python train.py --d_model=256 --d_mlp=1024 --activation="gelu" --parallel_block=true --init_std_down=0.00721 --beta1=0.9 --warmup_steps=275 --schedule="wsd" --decay_shape="linear" --batch_tokens=[16384, 32768] --doc_mask=true --steps=13275
MLP neurons of a small language model. Each row is named by its layer, matrix (up: input weights) and neuron, and shows model dimensions 144-239. Each number is 50 + 10 x the weight over its row's rms, rounded and kept within 0 to 99.
After each neuron's rows, "fires in" lists the words (lower case) most often at its 100 highest values on Wikipedia text that the model never trained on; "fires after" lists the tokens most often just before its 100 highest values on Wikipedia text that the model never trained on.

L8.up435:58 57 41 44 54 51 62 50 44 59 52 49 51 53 45 41 60 30 53 38 44 50 57 57 47 41 45 49 58 53 70 45 43 62 42 41 46 69 43 58 50 59 54 51 59 47 41 65 39 67 65 48 31 48 47 55 45 49 59 30 52 71 67 54 52 51 48 45 58 32 55 43 61 29 45 56 54 54 49 57 53 59 49 48 59 51 61 49 32 41 46 43 43 71 56 30
fires in: "house", "you", "there", "him"
fires after: " h", "h", " H", " the", " The", " Y"

L5.up322:64 63 41 50 40 60 38 44 51 61 37 54 43 45 75 56 67 58 48 45 38 45 42 46 58 57 53 65 42 38 49 58 51 53 48 54 40 47 52 49 50 57 41 63 41 17 57 28 60 60 49 57 40 50 40 49 61 33 70 54 32 61 52 43 54 60 51 64 64 50 54 63 52 51 32 61 31 57 54 60 33 32 51 55 36 43 37 62 27 42 60 45 55 44 58 57
fires in: "been", "following", "followed", "follows", "greater"
fires after: " f", " has", " g", "ave", " had"

L9.up365:47 59 45 53 45 47 59 40 52 66 41 63 35 49 54 52 52 42 58 44 53 71 39 59 38 51 68 66 64 50 47 42 56 56 72 59 51 34 50 50 51 32 46 57 49 48 45 52 59 54 48 51 70 27 54 55 61 26 55 37 32 46 48 40 54 46 65 59 46 50 51 60 39 48 58 62 60 52 58 39 43 42 46 58 34 30 39 72 50 44 53 69 49 59 39 54
fires in: "mi", "km", "ft", "sq", "m"
fires after: " m", "a", "q", " k", "0", "-"

L5.up416:54 61 34 54 53 52 26 43 48 56 69 57 60 53 62 54 57 35 49 52 49 39 68 71 56 56 53 54 56 48 62 49 65 66 42 55 31 59 32 34 44 50 55 52 44 26 47 57 51 45 51 53 52 37 36 57 34 39 66 59 50 55 68 67 36 45 51 57 65 47 61 63 57 42 50 53 43 60 50 56 54 47 62 55 42 47 40 51 64 42 43 45 61 54 44 59
fires in: "only", "one", "chief", "once", "come"
fires after: " on", "n", "r", " ch", " com", " Ch"

L5.up378:58 60 42 54 61 41 49 30 45 37 36 55 49 45 38 63 54 48 57 54 41 46 48 64 36 51 56 54 57 50 68 53 61 51 47 49 53 74 47 42 40 55 63 61 60 42 62 48 46 47 47 26 44 50 49 63 40 59 59 52 51 57 54 61 56 54 34 64 50 48 56 49 52 33 61 21 37 70 47 50 53 30 54 55 61 52 52 37 50 42 40 61 52 43 36 44
fires in: "english", "japan", "began", "founded", "been", "japanese"
fires after: "g", "ap", "ab", "ound", " be", "end"

L10.up477:59 57 43 61 69 37 50 44 49 57 49 55 43 42 62 50 48 55 46 41 35 39 52 55 35 44 40 54 49 56 51 48 74 42 55 57 63 48 27 34 51 30 51 36 53 40 43 55 44 63 54 35 55 40 48 61 48 45 53 36 55 55 49 61 47 47 34 27 45 54 48 48 64 43 53 66 49 62 49 60 42 33 51 40 52 57 33 58 55 44 51 55 49 59 61 67
fires in: "can", "may", "could", "must", "mayor", "management"
fires after: " c", " m", " M", "M", " F", "r"

L5.up1:52 60 39 36 44 47 44 33 39 69 37 47 41 48 70 46 60 40 66 64 42 44 41 44 51 46 52 57 31 58 49 46 63 54 28 73 59 54 36 48 49 55 50 39 54 51 59 42 72 41 66 54 50 49 48 63 55 57 62 55 34 44 53 78 51 45 46 52 54 41 63 54 56 28 66 53 51 47 61 53 27 55 37 33 33 54 35 50 49 46 49 52 56 49 55 53
fires in: "german", "germany", "girls", "germanic", "general", "cooper"
fires after: " G", "op", "im", "en", " P", "g"

L6.up679:58 56 49 46 36 41 58 49 60 52 58 41 37 55 67 42 68 62 46 41 52 61 39 54 50 63 43 80 62 48 69 56 60 43 59 48 43 58 53 38 52 51 41 44 41 47 47 30 31 57 46 83 42 56 64 46 45 46 52 46 42 56 51 61 48 51 42 38 47 42 37 42 46 43 59 53 46 46 50 50 32 40 50 47 38 52 41 48 39 41 42 70 64 47 40 65
fires in: "league", "several", "rowland", "lower", "know", "how"
fires after: " le", " Le", "e", "n", " se", " L"

L7.up834:36 64 47 45 54 49 51 48 54 57 48 53 55 56 72 52 41 26 52 56 44 63 40 54 43 59 53 54 61 43 54 48 54 69 36 47 51 68 47 32 53 50 49 49 46 47 67 35 63 36 53 42 43 42 40 33 35 49 62 53 33 45 53 64 62 49 73 43 44 48 53 31 51 44 46 43 58 51 39 49 51 45 68 20 44 43 53 45 54 45 58 47 58 35 55 54
fires in: "november", "september", "january", "october", "june", "february"
fires after: " J", " N", " S", " O", " F", "S"

L5.up68:43 52 29 43 59 50 38 38 45 55 58 37 55 46 63 40 51 22 64 63 37 41 69 51 55 59 56 66 58 62 43 40 32 55 33 51 44 48 39 38 39 46 44 43 31 50 58 46 57 45 58 39 48 65 48 55 41 55 59 42 58 47 58 66 41 43 41 28 36 53 55 44 52 38 53 47 61 56 58 67 47 46 60 68 46 49 47 49 55 48 54 59 69 39 49 51
fires in: "german", "united", "germany", "get", "germanic", "got"
fires after: " G", " the", " g"

L6.up258:32 59 42 60 37 46 46 47 48 54 62 54 59 49 60 66 40 52 39 59 56 41 39 59 41 64 55 37 60 58 59 52 53 76 40 51 63 50 53 58 62 55 42 45 29 36 49 47 50 62 64 52 41 49 60 45 41 49 69 60 56 49 46 45 49 53 43 28 41 52 59 64 45 45 60 44 36 52 63 78 37 52 42 43 45 59 41 42 68 42 54 43 63 54 41 70
fires in: "college", "title", "control", "valley", "example"
fires after: "ol", "it", " cont", "al", " comp"

L5.up737:64 59 37 71 34 34 28 40 62 60 46 46 36 39 43 51 59 49 41 68 54 57 72 63 41 53 61 31 56 62 76 65 47 52 43 48 46 34 47 53 52 54 45 63 41 29 32 56 40 38 65 42 51 48 39 58 56 41 50 50 66 54 55 53 47 48 49 38 50 35 43 51 92 39 46 37 43 70 70 60 45 39 49 60 57 41 29 46 54 56 44 59 46 48 46 61
fires in: "most", "other", "another", "further", "very"
fires after: " m", " o", "ot", "ver", " M", "at"

L6.up579:49 50 40 42 40 50 49 46 59 57 28 30 51 49 63 70 39 29 53 65 36 47 41 43 59 39 51 57 61 25 40 46 51 52 46 38 48 62 28 29 53 58 57 38 33 55 44 51 56 58 60 37 65 58 42 40 38 50 61 34 47 59 52 40 50 54 49 48 37 45 36 43 66 44 61 49 53 45 41 49 38 47 63 50 44 48 53 57 40 50 71 67 51 45 57 43
fires in: "january", "september", "six", "june", "october", "reuniting"
fires after: " J", " S", "un", " O", "i"

L8.up569:59 46 42 53 58 54 31 37 40 45 35 38 36 39 66 55 58 53 52 47 47 44 63 57 49 46 63 38 66 47 50 55 52 60 71 57 51 55 40 43 37 32 76 63 31 55 42 58 50 52 46 47 52 46 62 55 48 47 59 34 50 63 66 59 41 48 35 44 60 44 46 59 52 45 55 52 48 42 43 62 53 37 70 49 51 37 45 57 71 49 55 51 43 65 51 49
fires in: "can", "code", "could", "transcription", "must"
fires after: " c", " cl", " m", "c", "a", " t"

L5.up61:48 53 46 65 52 56 48 27 51 56 41 51 36 36 49 56 70 43 52 49 60 41 44 54 59 62 53 53 66 56 50 54 72 68 39 37 72 68 47 54 45 35 63 44 42 43 41 52 41 48 64 44 28 26 57 48 52 58 45 48 37 57 42 48 41 53 40 60 40 33 40 68 58 45 41 56 71 45 59 55 49 53 61 32 63 46 36 52 55 54 39 73 44 44 56 60
fires in: "most", "more", "make", "received", "almost", "have"
fires after: " m", " M", "ak", "iv", "m", " h"

L5.up612:49 69 31 53 53 42 49 56 49 71 52 41 24 35 63 68 44 51 53 41 45 51 53 44 43 34 55 62 42 50 60 58 56 50 51 48 58 43 42 34 51 48 55 62 47 54 25 43 51 40 43 48 22 38 46 66 70 37 54 34 29 56 58 50 64 53 55 39 52 43 64 56 49 49 57 69 59 60 49 67 35 52 49 55 30 49 40 57 58 48 43 42 53 42 41 48
fires in: "second", "secretary", "records", "seconds", "respectively"
fires after: " s", " R", " S", " res", " T", " d"

L10.up544:71 58 43 44 44 48 61 29 47 59 46 36 31 47 25 56 53 31 37 44 46 52 60 52 46 46 48 57 61 54 54 68 54 60 44 53 60 59 51 67 47 44 41 40 46 26 48 57 52 55 54 38 55 53 63 74 60 46 49 52 58 71 47 50 49 59 50 56 49 40 51 57 68 51 41 63 50 51 60 48 34 59 45 64 55 38 47 44 50 32 55 47 54 63 50 55
fires in: "most", "many", "any", "highest", "last", "another"
fires after: " m", " an", "ver", "he", " l", "ot"

L6.up127:56 57 43 42 42 51 53 44 52 48 46 58 46 49 65 56 58 35 58 58 37 41 56 68 47 44 36 58 49 54 67 57 43 38 48 54 40 38 39 59 49 53 58 65 44 50 51 56 57 55 52 30 46 44 42 51 47 51 49 36 68 71 65 44 59 54 36 54 48 43 54 41 58 49 37 33 70 50 66 51 42 57 47 41 43 40 49 55 36 51 53 51 48 54 40 41
fires in: "the", "where", "features", "featured", "you", "further"
fires after: "t", " w", "at", " W", " y", " f"

L5.up836:52 79 35 38 59 54 53 48 43 59 60 57 31 17 44 75 51 51 57 44 35 53 51 55 58 40 49 53 61 67 61 48 52 47 52 40 56 64 64 60 46 37 56 49 39 56 42 58 73 56 49 53 48 46 29 68 49 38 60 40 39 53 45 58 59 50 51 54 57 45 53 72 69 57 68 58 43 43 33 37 44 72 53 42 42 47 52 31 49 22 48 39 52 43 52 33
fires in: "second", "april", "secretary", "seconds", "because", "record"
fires after: " s", " S", " A", " b"

L8.up859:46 56 56 68 55 46 43 54 39 48 29 67 58 43 64 44 50 28 68 52 43 41 54 61 49 38 59 46 63 39 62 42 47 56 55 37 49 49 31 44 45 50 67 56 60 57 48 65 49 53 84 37 43 54 51 60 58 40 58 42 57 41 67 31 42 56 60 60 52 45 54 46 39 35 58 50 39 51 44 53 31 46 64 48 48 43 42 45 38 39 59 63 45 51 66 58
fires in: "november", "day", "order", "may", "germany"
fires after: " d", "ov", "ord", "er", " M", "ec"

L9.up260:65 61 46 57 56 49 40 50 47 41 37 50 55 50 33 45 58 44 60 47 48 50 46 54 61 42 53 44 41 44 54 44 53 47 48 36 39 54 39 53 46 58 33 69 49 27 49 47 41 39 57 47 39 47 60 49 45 65 62 44 62 62 56 52 40 60 60 59 47 41 49 48 44 53 33 61 55 66 60 58 52 51 55 46 44 58 48 54 46 45 31 40 38 58 40 58
fires in: "they", "it", "there", "you"
fires after: " the", " Y", " y"

L5.up834:48 53 35 26 41 49 42 42 49 68 41 54 48 42 48 58 35 40 47 69 59 58 38 60 37 48 57 57 56 45 52 46 59 64 43 69 46 26 58 33 57 34 61 49 42 42 57 58 51 44 48 42 50 46 54 43 58 44 65 62 52 60 49 70 67 61 71 53 33 49 54 68 73 51 62 60 66 51 41 69 55 39 48 58 49 39 50 60 53 40 31 48 46 54 53 44
fires in: "family", "2", "if", "1", "families", "fifth"
fires after: " f", " F", "{", " ", "."

L5.up59:50 49 49 48 35 34 59 32 30 62 54 47 36 61 64 33 49 52 40 48 49 44 52 69 44 36 53 75 53 59 62 68 63 48 59 59 58 44 41 53 69 49 49 52 56 53 48 65 43 64 68 51 36 31 60 57 64 50 57 43 46 68 57 50 44 70 53 45 36 34 50 56 59 26 44 37 44 43 59 44 65 36 48 40 51 52 57 39 49 46 63 51 34 67 36 46
fires in: "in", "within"
fires after: ".", ".\n\n", " (", " with"

L6.up251:62 50 47 51 42 50 31 44 45 53 64 61 49 35 73 44 50 59 59 65 54 57 55 48 50 31 55 43 58 54 65 42 59 62 61 53 48 57 41 42 69 43 48 47 43 45 56 56 50 38 52 30 50 21 57 46 34 63 54 51 25 49 42 57 58 51 48 41 43 30 48 34 67 42 40 35 51 47 46 54 65 46 56 65 44 65 52 51 54 52 39 42 41 61 61 63
fires in: "music", "musical", "goals", "weichel", "biblical"
fires after: "us", "e", "o", "l", "m", "s"

L5.up877:61 52 48 30 40 65 38 37 38 46 29 51 43 52 39 53 61 36 50 67 55 30 50 55 36 44 45 68 50 48 53 40 58 51 62 38 50 43 42 42 57 46 61 70 56 42 50 48 38 62 63 50 47 49 59 65 48 49 56 55 41 49 58 38 52 64 53 47 40 53 46 49 63 23 53 42 35 41 44 44 49 41 41 48 65 55 57 33 49 57 58 40 61 62 43 56
fires in: "united", "genus", "same", "formed", "founded", "opened"
fires after: "en", " Un", " s", "m", "ound", "-"

L5.up190:69 51 42 53 41 39 42 42 61 55 43 54 44 34 34 54 56 53 57 48 39 44 66 65 51 40 42 56 50 58 42 51 50 61 20 49 55 59 36 34 69 51 71 50 48 43 46 49 53 52 53 45 55 56 59 55 63 68 64 49 56 53 64 45 50 73 43 54 56 38 38 59 56 47 79 38 65 49 60 56 39 54 62 45 27 37 45 67 64 47 39 53 61 68 62 46
fires in: "can", "canadian", "congress", "may", "canada", "way"
fires after: " c", " C", "c", " m", " w"

L6.up72:38 69 40 61 46 57 32 40 49 59 59 46 51 56 57 48 43 33 51 48 48 43 47 44 41 60 52 46 41 30 49 43 50 61 67 35 66 66 56 51 52 47 63 51 58 32 58 35 63 51 70 40 46 61 35 48 59 55 77 30 56 44 61 52 56 70 52 55 43 54 45 44 40 43 46 51 48 44 40 54 46 56 39 37 60 39 63 55 52 44 48 42 66 48 67 46
fires in: "january", "november", "n", "love", "february"
fires after: " J", " N", "°", " L", " F"

L6.up866:44 67 49 64 53 50 40 52 54 60 29 57 40 33 58 57 54 59 63 56 37 40 63 53 60 59 49 62 43 53 57 38 44 52 40 60 38 52 46 59 48 38 43 58 32 54 57 46 39 56 53 64 49 51 29 61 34 48 59 46 43 48 58 54 46 71 55 46 59 49 51 67 39 47 69 48 39 46 52 62 50 55 57 56 41 53 54 52 45 36 32 64 55 50 49 56
fires in: "into", "to", "of", "form", "served"
fires after: " in", "ed", " for", "ember", "erv", "en"

L6.up361:63 65 46 37 39 41 48 52 41 44 44 62 52 41 47 41 59 51 64 49 56 49 45 41 45 54 53 48 45 41 60 55 71 54 54 59 44 43 46 45 62 43 55 62 48 37 60 37 57 34 59 31 42 60 33 44 51 52 50 54 60 60 54 44 38 57 33 55 58 45 56 55 67 39 50 39 61 54 34 43 36 39 55 63 50 57 62 44 25 44 52 47 41 56 65 25
fires in: "english", "headquarters", "beginning", "began", "head", "total"
fires after: "g", " he", " be", "en", " He"

L5.up358:64 55 51 39 40 40 49 44 35 59 37 39 43 49 73 44 69 58 58 49 75 55 53 48 37 59 72 55 44 48 55 57 55 43 44 65 57 43 53 45 34 56 52 49 44 51 45 55 42 56 59 30 46 55 30 44 49 49 49 49 38 65 29 44 41 65 35 53 59 53 44 35 51 24 53 48 50 41 38 45 46 19 57 53 53 51 50 58 43 33 56 39 49 34 62 58
fires in: "first", "running", "german", "germany", "girls", "found"
fires after: "er", "un", " f", "g", " g"

L5.up690:63 52 49 44 48 48 49 48 38 64 54 56 34 59 53 38 42 37 46 48 31 66 62 68 57 50 66 50 49 36 53 60 53 46 40 42 55 56 70 43 46 41 54 39 52 54 51 47 60 65 41 52 57 50 66 50 39 65 56 12 48 58 40 57 35 59 48 72 57 16 37 55 52 51 50 53 59 48 48 59 59 45 47 55 41 49 46 56 66 52 41 58 57 57 45 59
fires in: "can", "would", "could", "corner", "may", "should"
fires after: " c", " w", " m", " s", " sh"

L5.up461:47 42 46 55 52 45 59 40 46 54 62 56 27 46 45 48 41 41 57 40 56 49 43 72 50 48 68 44 75 60 58 48 45 46 34 54 40 64 52 55 53 42 58 37 67 49 58 51 46 41 47 31 49 47 52 57 61 57 54 47 71 62 40 39 32 50 46 48 44 51 44 45 59 44 46 52 47 48 54 61 49 51 58 33 30 43 32 42 59 50 57 44 65 66 47 34
fires in: "they", "total", "yard"
fires after: " the", "ot", " The", "-", " B", "er"

L5.up272:50 60 33 49 46 53 50 36 62 48 32 61 46 52 53 35 52 47 46 37 51 43 55 63 54 64 60 37 52 37 51 51 46 59 47 46 63 34 74 48 44 47 57 29 45 41 37 58 42 53 52 65 56 35 54 43 50 35 61 54 48 41 50 55 59 61 56 59 49 40 67 58 57 38 54 60 39 63 47 49 41 50 55 63 50 38 39 53 59 46 61 74 48 43 49 64
fires in: "most", "participants", "civil", "post", "cost"
fires after: " m", " M", " P", "ip", "o", "iv"

L10.up958:36 69 32 56 49 53 65 56 49 51 36 50 47 38 30 61 45 29 71 51 43 55 32 61 61 55 43 48 59 36 48 55 71 59 49 34 54 53 50 45 58 58 63 33 34 50 48 38 67 44 39 52 52 49 64 54 78 41 57 46 38 36 55 35 40 55 48 53 55 49 39 55 51 56 47 60 58 69 62 48 49 45 50 62 53 46 39 51 53 48 56 66 61 56 59 57
fires in: "mi", "m", "million", "km", "e", "minutes"
fires after: " m", "°", "q", "0", "7", " k"

L9.up567:47 58 38 37 47 49 39 46 48 62 43 42 64 40 58 48 52 30 52 43 57 37 41 39 72 60 64 46 55 27 46 48 44 67 54 60 40 56 47 54 48 53 24 44 43 33 50 63 44 44 51 48 33 54 46 55 62 28 65 47 51 56 46 47 43 69 40 59 61 56 47 65 49 30 52 73 56 71 49 50 52 42 68 49 46 48 53 44 47 51 59 34 54 60 47 50
fires in: "been", "given", "virginia", "978", "division", "civil"
fires after: " has", " V", " g", "ave", "9", " v"

L6.up940:49 61 45 42 25 55 28 50 55 46 36 54 54 45 51 54 53 51 48 42 49 43 72 57 51 41 61 72 61 50 56 51 60 44 59 42 55 49 51 43 51 38 39 59 37 48 47 42 37 58 48 56 56 47 62 58 50 51 59 25 46 32 67 57 47 58 57 28 47 49 49 62 46 53 46 53 46 42 49 58 36 49 36 33 65 52 56 53 55 40 45 55 72 33 53 64
fires in: "league", "red", "province", "seeds", "reaction"
fires after: " Le", "e", " le", " R", "ro"

L5.up155:59 50 42 54 38 53 46 59 40 48 39 53 42 39 51 51 56 61 50 55 42 55 66 50 46 30 41 63 62 46 61 44 71 46 49 62 37 41 43 20 66 36 65 47 39 34 51 50 53 64 60 40 42 41 56 58 45 60 62 40 49 38 64 51 36 44 56 47 58 49 51 42 49 52 58 56 48 58 63 73 39 54 66 49 34 53 49 55 40 48 50 59 54 51 51 60
fires in: "back", "won", "lost", "did", "further", "black"
fires after: " b", " w", " l", " d", "l", " f"

L6.up149:73 58 39 52 49 52 58 34 55 49 48 57 21 42 64 47 52 45 56 48 53 50 51 57 41 51 51 52 46 48 60 48 58 67 58 21 47 60 54 44 55 51 49 41 48 38 56 44 52 35 59 41 51 50 43 51 56 41 62 52 32 63 40 57 45 67 43 60 46 28 56 49 44 39 52 59 35 49 65 49 50 50 53 47 55 30 64 52 47 42 37 51 54 60 60 48
fires in: "more", "have", "liberal", "close"
fires after: " m", " h", " l", " L", "re", " re"

L8.up275:51 72 31 50 45 44 41 61 69 46 40 40 28 56 51 56 44 50 67 42 45 52 57 50 61 65 47 45 56 49 47 46 51 55 45 49 51 48 55 44 55 43 43 47 57 42 54 42 58 50 52 54 42 43 53 60 41 47 58 34 57 40 52 58 53 66 44 56 50 52 51 57 54 37 65 61 60 49 38 43 43 60 45 42 28 41 55 57 72 37 35 32 55 51 58 44
fires in: "california", "population", "canada"
fires after: "al", " C", "P"

L6.up481:55 45 51 53 36 44 46 43 49 64 45 39 47 56 50 65 60 50 60 52 47 45 53 46 41 31 48 40 53 57 55 49 49 52 54 66 51 55 38 38 66 51 44 72 46 48 62 57 35 37 53 30 50 54 42 54 48 59 53 46 41 53 65 44 39 60 34 59 35 35 31 39 54 43 55 39 52 43 48 44 52 49 47 44 44 54 42 51 53 46 50 32 52 75 51 44
fires in: "family", "features", "families", "girls", "featured", "famous"
fires after: " f", "at", "f", " g", " F", "er"

L5.up36:57 52 43 45 59 46 32 52 49 61 62 59 34 53 37 48 51 52 49 64 40 50 55 55 50 42 48 39 68 43 49 51 55 52 42 44 63 48 41 37 47 57 54 60 33 23 37 61 70 44 58 48 62 46 51 45 41 41 54 47 46 56 36 49 47 73 74 53 47 45 62 44 62 42 58 56 49 61 60 56 31 56 50 61 41 41 44 52 54 36 63 74 64 44 27 44
fires in: "these", "only", "any", "one", "line", "anysio"
fires after: " the", " on", "n", " L", " an", " Ch"

L8.up202:43 56 38 51 54 54 52 52 63 35 61 56 57 43 43 36 51 34 52 61 47 58 57 75 46 34 75 54 77 56 53 42 47 51 42 64 57 59 51 46 53 63 47 52 59 41 60 56 59 31 74 22 54 40 64 43 64 52 55 35 54 37 46 49 60 46 49 43 36 39 51 42 46 37 38 32 38 69 49 63 39 48 32 44 71 43 37 65 41 44 47 52 41 39 60 61
fires in: "may", "march", "early", "day", "million"
fires after: " M", "ar", "d", " Mar"

L6.up697:63 58 38 36 34 61 60 52 51 56 37 64 44 46 36 51 47 55 40 38 39 63 36 41 50 46 33 68 58 33 60 54 61 41 59 50 45 34 53 46 64 39 49 44 41 50 47 44 55 68 72 51 56 37 57 53 49 42 53 57 33 57 38 67 52 50 61 60 58 43 66 39 58 50 57 47 48 55 52 60 45 56 54 41 38 59 48 51 47 38 43 56 67 53 54 43
fires in: "which", "until", "united", "raleigh", "also"
fires after: ",", " un", "e", " Un", " in", "ee"

L5.up974:45 67 25 40 49 45 46 54 43 67 43 51 40 27 46 59 48 31 70 43 56 49 47 54 58 42 52 57 67 46 57 44 72 74 47 53 50 36 37 40 51 50 59 56 60 48 45 49 58 42 32 48 51 33 50 44 55 35 62 41 47 52 49 57 73 51 70 55 46 52 49 69 50 35 55 48 50 61 49 49 51 42 46 53 62 45 45 55 40 45 35 59 35 49 37 56
fires in: "2", "27", "28"
fires after: " ", "{", ".", " (", ","

L5.up284:51 48 51 52 52 60 56 35 51 53 49 43 46 27 50 57 48 35 52 51 55 52 60 57 52 55 61 51 50 64 48 57 47 63 44 62 46 62 51 47 58 33 50 64 33 37 52 54 60 48 39 32 57 43 35 47 61 44 57 59 49 57 46 40 58 47 43 56 51 33 51 62 74 49 39 45 44 55 53 57 46 49 51 31 68 46 51 52 49 46 33 37 65 60 68 50
fires in: "000", "most", "world", "highest", "500"
fires after: ",", " m", "or", "5", "he", "4"

L6.up920:52 56 32 51 22 55 51 64 48 30 39 55 51 58 85 48 47 47 48 47 44 57 67 49 69 53 31 60 48 45 54 52 72 55 38 42 43 40 60 51 59 53 30 54 47 38 36 54 51 52 41 51 58 32 51 57 51 47 43 45 44 44 44 60 50 62 67 45 58 46 60 55 57 53 49 61 54 60 43 62 33 53 63 54 50 43 58 52 41 46 38 58 58 50 51 50
fires in: "province", "professional", "professor", "problems", "provide", "program"
fires after: " pro", "ro"

L5.up975:57 53 46 42 47 66 51 39 40 54 60 50 58 54 53 51 59 37 51 44 52 37 41 43 60 48 59 36 47 46 52 52 61 62 42 43 43 65 32 32 60 50 74 43 52 39 68 47 42 56 62 40 35 40 42 58 61 38 55 45 54 63 45 44 60 67 46 55 44 30 31 47 59 34 59 55 29 53 63 45 54 42 32 53 46 50 37 58 66 40 58 37 42 43 69 52
fires in: "german", "july", "germany", "eastern", "germanic", "french"
fires after: "er", "u", "as", "en", "un"

L10.up705:36 57 48 53 55 47 50 42 31 45 61 40 45 45 43 55 49 51 47 43 45 68 48 69 44 35 51 57 51 47 55 64 51 55 57 30 36 43 47 66 43 52 79 47 60 53 49 49 55 51 44 42 50 35 53 48 52 61 53 45 41 31 67 43 37 34 55 54 59 37 33 35 57 45 56 37 55 60 54 66 56 35 65 51 67 50 39 49 48 50 46 46 62 34 48 58
fires in: "built", "cm", "km", "in", "million", "distributed"
fires after: "u", "0", "5", "7", "ri"

L5.up683:36 67 41 42 48 42 40 50 39 67 41 63 50 51 46 43 56 51 54 55 49 40 66 39 43 52 49 38 48 53 71 46 64 44 55 49 50 57 42 54 62 34 65 62 47 28 48 47 52 50 67 48 60 29 51 55 47 62 59 45 56 29 46 51 59 62 53 48 52 53 51 54 51 38 44 55 47 55 50 55 67 48 51 50 43 58 41 47 44 49 51 63 56 49 62 61
fires in: "city", "a", "york", "1996"
fires after: "19", " Y", " in", " C", " c"

L5.up636:42 60 40 55 50 49 45 52 50 45 65 44 45 33 45 35 57 48 51 45 35 40 39 53 59 48 45 55 59 46 66 50 55 51 61 47 51 63 51 60 50 52 68 62 47 48 44 57 59 47 45 67 47 45 45 36 47 47 64 57 42 51 55 39 61 44 50 51 71 39 52 44 65 55 45 59 59 69 48 45 55 46 53 51 47 48 47 44 51 40 52 58 52 65 50 46
fires in: "before", "william", "because", "believe", "what", "williams"
fires after: "h", "ill", "f", "v", "y", "us"